MLP neurons of a small language model. Each row is named by its layer, matrix (up: input weights) and neuron, and shows model dimensions 32-95. Each number is 128 + 24 x the weight over its row's rms, rounded and kept within 0 to 255.
A block is one neuron, or neurons of one layer that tend to fire together. After each block is what it responds to, as a language model described it from the Wikipedia text at the highest values.

L3.up464 [131 117 164 119 110 144 119 160 152 113 138 134 132 167  94 155 112 124 124 129  99 198 120 121 119 153 134 152 132 130 111 138 150 113 152  68 136 156 115 102 157 106 132 125 169 151 159 136 138  96 138 135 112 117 130 111 121 106 110  99 141 121 109 150]
L3.up504 [154  94 144 144 124 136 101 142 158 133 124 179 147 134 116  87 112  91  87 120  91 135 115 150 144 153 114 132 145  99 102 131 136 117 144 118 123  98 119  99 122 116 129 124 112 135 124 133 105  84 129 126 128 154 110 105 100 174 159  97 105 126  96 154]
L3.up816 [153 117 172  99 146 189 102 141 156 113 111 123 115 125 119 137 136 123 111 155 142 139 185 140 117 121 131 146  92 126 138  98 109 104 111 114 115 113  95  85 131 119 162 105 135 181 111 144 109 119 131 151  58 141 154 114 109 133 167 129 130  96 129 135]
L3.up876 [136  95 206  77 150 148 126  81 144 112 123 153 143 110 134 171 136 105  50 111 157 185 138 176 102 143 118 120 111 124 145 124  99 150 112 164 116 137 173  97 118 125 129 132 133  97 134 165 123 130 121 112 125 148 183  97 126 173 103  82 133 106 166 121]
L3.up879 [123 137 113 132 106 140 132 169 159 158 121 139 162 130 139 119 140 133 101 156 133 132 115 171 153 151 179 129 101 130 141 138 123 115 126  90 136  88 119 111 128 100 128 115 159 148 152 122  96 136  89 139  99 136 122 120 112 148 115 121 126 102 131 143]
L3.up1000 [158 110 144 103 155 185  99 149  71  96 143 166 173 150 102 161 119 144 103 115 170 185 148 118 132 132 117 123 152 136 129  90 119 122 142  85 110 142  99  89 131 126 106 110 168 145 100 120 145 114 119 124  91 126 178 112 124 113 130 102 100  79 104 139]
L3.up1180 [163 170 155  90 145 148  79 165 139 113 134 167 129 145 107 123 158 146 111 112 136 143 167 119 135 146 110 110  92 126 126  88 161 174 146  97 117 177 125 109 112  92 146 139 140 158 124 140 129 128 130 163  90 140 162 161 152 129 166 121 106 143 103 138]
L3.up1229 [152 141 166  65 137 107  88 126 156 116 107 136  84 141 105 159 148 157 109 158 118 139 150 162  98 109 134  91 104 117 112  91  82 106 120 170 131 104 119 109 124 137 128 142 118 134 111 122 106 139 139 134 105 126 146 111 106 146 151 118 101 117 128 160]
L3.up1301 [180  90 156 125 150 183  97 145  89 145 119 140 130 111 130 110 130 111 107 142 123 167 128 131 164 144 107 126 129 126 109 108 132 138 112 101 107 172 167 104 107 124 146  97 164 182  79 130  95 106 138 125 105 146 187 120  97 125 133  84 127 120 131 117]
L3.up1486 [135 119 131 101 142 141 111  76 173 112 134 135  99 127 165 112 135 134 152 125 133 145 138 126 137 116 128 145 142 130 111  85 108 129 111 135 118 142  91 156 128 151 155  89 158 179 118 119 104 108 150 153  93 122 111 119 110 168 125 132 118  77 115 140]
L3.up1760 [130 108 137 120 164 179 106  93 103  97 117 157 154 136 105 116 127 165  80  97 123 179 128 155 133 115 145  96 135 146 127  95 110 129 174 129 132 115 120 103 106 128 142 121 133 154 139 119 122 133 133 133 119 146 160  73 114 143 110  79  95  62 106 142]
L3.up1974 [148 148 127 108 135 170  79 137 153 149 146 107 139 172 129 118 127 176 125 101 116 153 137 140 145 127 133 105  81 139 118 132 150 136 119 113 102 133 156 114 140  82 157  94 119 163 133 133 136 124 150 133  84 134 160 139 146 169 169 114 116 134 126 125]
L3.up2004 [121 127 142 134  86 160 115 128 122 135  89 177  85 163 143 114 119 108 120 157 118 138 123 139 104 156 107 122 153 135 130  95 127 158 142 153 133  93 128  95  71 106 146 101 121 146 141 123  96 131 126 127 147 149  99 114 117 133 166 114  91 132 111 103]
L3.up2089 [146 154  53 122 111 172 106 167 152 142 120 139 153 130  97 171 127 121  76  84 130 180 121  80 115 146 173 113 122 103 114 127 138 124 126 106 121 124 133  90 147 106 123 129 143 109 118 120 147 124 149 139 129 124 115 113 126 122  96 141 104 103 101 121]
L3.up2163 [159 123 142 129 160 117 102 119 127  91 123 161 107 127  99 106 121 104 103 136 132 103 129 178 141 123 104  88 139  99 126 128 134 142 160 115 113 126 110 121 164 136 148 109 174 129 133 126 156 136 115 129 129 132 157  83 111  96 105  75  83 143  90 159]
L3.up2484 [138  89 161 105 146 116 154 106 111 109 133 134 122  94 106 100  98 145 117 141 140 113 111 188 170  98 132 131 116 133 118 127  89 147 137 147 137 144 109 133 110 145 170  85 143 108 122 125 110  78 169 107  88 141 168 103  80 177 153 103 101  98 104 102]
Structured-data field delimiters. Year tokens and separators (pipes, semicolons) closing fields in infoboxes and tables, e.g. Born dates (September 1922), "| Party |", "2022–present".

L9.up2450 [136 138 146 104 101 127 123 116 147 124 125 149 115 150 123 121 140 134 150 151 100 149 165 160 125 138 183 126 137  90 106  78 134 140 142 153 124 175 131 162  93 172 139 115 149 161 130 156 106 112 117  97  92 151 151 142 127 155 167 131 117 123 116 128]
Ends of multi-token items. Final piece of a long number, code or foreign word just before a delimiter, e.g. ISBN check digits, Ensembl/coordinate digits, closing parentheses in tables.

L9.up994 [137  74 125  53 144 141 148 128 127 142 130 104 152 115 150  99 153 117 119 112 111 126 125 155 109  90 103  95 104 140  89  89 119 125 142  98  97 153 105 140 119 132 148  89 138 164 135 148 129 147 125 102 131 132 164 104 124 162 112 119 117 124 133 136]
Year and number endings. Final token of a year or number that closes a date, year span or table cell, e.g. the year after "April 19,", "2004–05", the "|" after 7,806.

L7.up1748 [127 161 141  83  84 152  73 179  98 151 119 162 117 162 149 122 122 154 100 122 136 157 154 124 114  92 148 101 137 108 131 121 147 159 147 104 136 128 115 148 148 118 142 149 134 146 191 132 133 136 123 158 172 156 138  98  86 131  86 124 131  95 123  94]
L7.up2275 [135  91 131  95 160 159  84 147 165 130 120 150 141 180 141 161  88 148 147 113 113 160 127 145 136 124 138 127 107 104 111 110 124 102 114 110 127 144 111 161 137 127 176 139 171 155 142 116 107 133 103 157 141 125 116 126 108 158 113  99 109 104 120 132]
L7.up2484 [ 99 151 122 108 144 105 115 142 165 118 116 167 119 138 131  91  98 141 139 125 111 136 140 143 158 108 122  91 141  92 123  79 121 132 146 107 125 145 142 122 123 128 152 126 125 133 134 135 114 105 131 155 146 172 128 140  70 136 143  96  98 122  94 116]
L7.up2505 [100 127 123 110 166 155  83 183 125 124 149 163 109 169 130 116 110 152 142 116 138 140  97 149 119  76 122 110 121  75 109 106 122 159 128 118 135 135 128 140 116  66 164 158 165 135 140 131 116 101 141 119 108 153 185 141  95 141 136 137  91 142 129 137]
End of table cell. Final token of a table cell or list item, often the last name in a list (scorers, writers, cast), e.g. a pipe, a name's ending like "ley", or minute "79".

L7.up500 [129 105 105 110 141 148 100  94 179 111 140 111  87 127  96 143 133 164 125 181 119 116 143 106 120 139 103 133 128  97  93 139 139 171 132 125 126 129 130 106 103 108 145 115 160 160 111 156 101 121 142 128 106 130 137 114 113 162 165 113  96 145 150  89]
L7.up2413 [152 100 159  87  77 126 106 179 152  85 141 153 152 129 116 151 109 135 142 169 113 105 121 129 133 170 131 146 146 110 131 115  88 117 148 149 102 114 160 135 120 134 197  86 130 162 114 128 133 157  89  72 111 117 120 136 152 115 141 121  81 104 150 129]
L7.up2418 [166  80 152 116 133 179 129 148 157  98 117 153 112 138 114  94 107 160 125 158 152 122 139 143 129 111  92 102  88 120 124 118 124 111 128 112 120 160  90 118 100 153 146 111 132 148 115 132 129 136 169 134  80 134 128 109 127 193 145 103 135 120 134 107]
L7.up2463 [ 80 129 159 113 117 126 122 161 189 106 136 139  93 162 101 128 132 153 151 141 172  71 140 175 128 177 127 123  85 110 143 143 131 142 132 124 107 122 141 133 114 156 125  97 136 132 117 163 156  90 160 147 118 136 119  90 104 162 160 126 160  94 148  94]
Year in dates. Year number tokens completing a date, usually right after a month and day or after "in", e.g. January 20, 1990; 23 November 1940.

L3.up19 [ 95 124 125 118 118 164  99 116 187 102 139 164 128 161 115 125 119 121 130 151 140 135 148 156 102 108  89 119 138 136 120 114 121  69 145 109 116 127  74  99  97 119 116 140 150 181 116 151 118  94 146  87 162 164 191 142 134 119 134 135 117 109 146 149]
L3.up229 [156  95 156 135 144 135 106 129 152 112 110 125  98 121 129 118 139 160 124 129  97 135 152 111  74 116 112 109 129 130 116 123 150 125 148  93 117 155 122 127 116  97 159 102 150 191 116 118  76 105 139 168 114 133 127 119  63 116 139  99  99 114 112 152]
L3.up268 [139 146 143 111 121 166 104 151 185  78 147 200 113 165 105 118 113 110 143 142 128 189 155 126 119 119  96 116 113 127  79  79 140 118 154 109 105 145  98 148 109 127 170 164 127 163 118 133  88 130 152 134 101 129 147 131  99 129 145  79  91 102 111 165]
L3.up296 [128  79 119 159 160 133 101 121 168 143 120 148 103 159 141 131 144 131 165 167 115 138 130 123  78 120  99 103 135 142  93 131 122 124 161  92 124 136 143 136 128  81 158 108 178 202  99 141 107 128 107 166 128 136 115 156 104 110 176 133  67 111 130 156]
L3.up670 [ 82 115 162 142 119 171 133 146 189 125 130 102 115 140 101 146 149 130 108 131 132 147 164 134 102 124 123  94  92 142  96 114 126 186 160 128 105 179 119 113 124  29 174 170 119 187 135 151 118 129 122 127 106 150 135 141 118 118 115 104  61 120 124 146]
L3.up680 [103 146 123 107 112 151 118  97 137 107 117 125 130 123 135 151 139 133 121 147 123 142 111 157 130 147 111  96 113 124  95 144 107 143 161 112 147 101 110 125 127  84 132  99 143 120 143 132 138 119 132 172  94 182 122 131 138 164 160 138 136 105 130  79]
L3.up745 [142 105 129 132 137 136 107  99 177 167 124 109 103 124 149 145 126 178  89 130  98 117 122 143 133 136 139 138 149 151  64  98 125 139 189  97 147 149 127 123 147  99 168  97 160 198 120 115 147 104 143 128 136 122 162  97 124 153 136 114  94 142  92 158]
L3.up769 [119 120 130 118 120 140 151 138 152 136 115  94 135 165 115 164 155 118 152 144 124 129 108 120  67 157 136 121  81 152 111 147 118 141 138 131 104  83 129  81  54  63 124 125 128 182 133 154 138 120 137 148 154 129 154 131  83 100  97 143  49  99 107 129]
L3.up949 [155 116 141 129 139 139  90 144 144 141 167 143 140 158 124 160 126 140 143 133 115 147 134 124  99 157 145 103 139 144 134  85 132 173 151 134 125 106  78  92  87  96 129  90 123 181 127 138 102  69 154 125  83 132 112 132  66 149 159  95 103 126 109 168]
L3.up1294 [136 151 100 147  65 145 135 171 171 119 147 110 125 156 103 160 127 131 149 132 144 179 135 116 130 151  91  70 125 117 101  76 143 174 153 138 133 158 152 141 111 103 113 177 112 124 114 148 136 156 158 157 150 129 135 144 128  80 155 121 102 115 143 142]
L3.up1834 [135 116 167 111 119 218 113 148 174 105 111 200  91 122 111  96 118 156 105 123 109 142 142 150 160 149 140 104  90 102 122 153 152 192 145 165  97 153 128 139 153 112 122 127 127 147 171  97  98 127 114 122 120 157 141 109 121 125 172 100  85 123 194 142]
L3.up1923 [131  91 160 112 132 133 129 120 138 122  92 124 120 160 134 114 154 168 130 107  98 147 177 136 128 152 156 144 111 118  84 114 125 125  95 100 150  75 139 130 132  91 129 117 146 153 145 138 122 166 113 133 157 164 113 126 171  99 150  97 116 153 128 182]
L3.up1931 [120 121 134 127 119 135 106 185 132  72 149 132 117 119 115 117 144 128 142 130  97 149 160 122  96 116 132 141 142 133  88 143 121 141 166 121 112 157 129 114 100  86 136 122 150 204 107 143  95 123 114 160  93 143 131 133  81 137 134 145 100 108  99 153]
L3.up2279 [118 140 162 107 133 174  85 148 136  77 116 135 120 126 136 113 113 125 154 133 140 135 128 127 118 124  98 111 147 122  99 159 114 153 173  57 121 108 127 150 133 120  84  78 149 163  84 142 129 105 129 161  83 129  97 155 114 119 118 108 114 110  68 127]
L3.up2436 [114 123 117 123 117 135 141 155 117  89 111 127 118 136 100 121 132 118 152  84 107 157 116 111 133 152 154 123 133  88 102  76 138 112 186 112 119 140 118  96 157 104 139 183 147 207 119 126 107 120 143 132 140 135 133 145 130 103 155 155  65 114 145 121]
L3.up2516 [104 164 104 108 118 144 122 133 118 115 143 172 134 128 146 107 122 142  76  97 121 141 125 107 137 106 136 130 104 105 136 101 138 166 179  64 119 131 141 123 112 103 113  92 139 195 141 151 133 108 116 128 118 124 123 106  87  86 162 141  70  97  79 112]
End of name spans. Closing token right after a long proper name, foreign-script term or year range ends, such as ), |, a line break or which; mostly in lists and tables.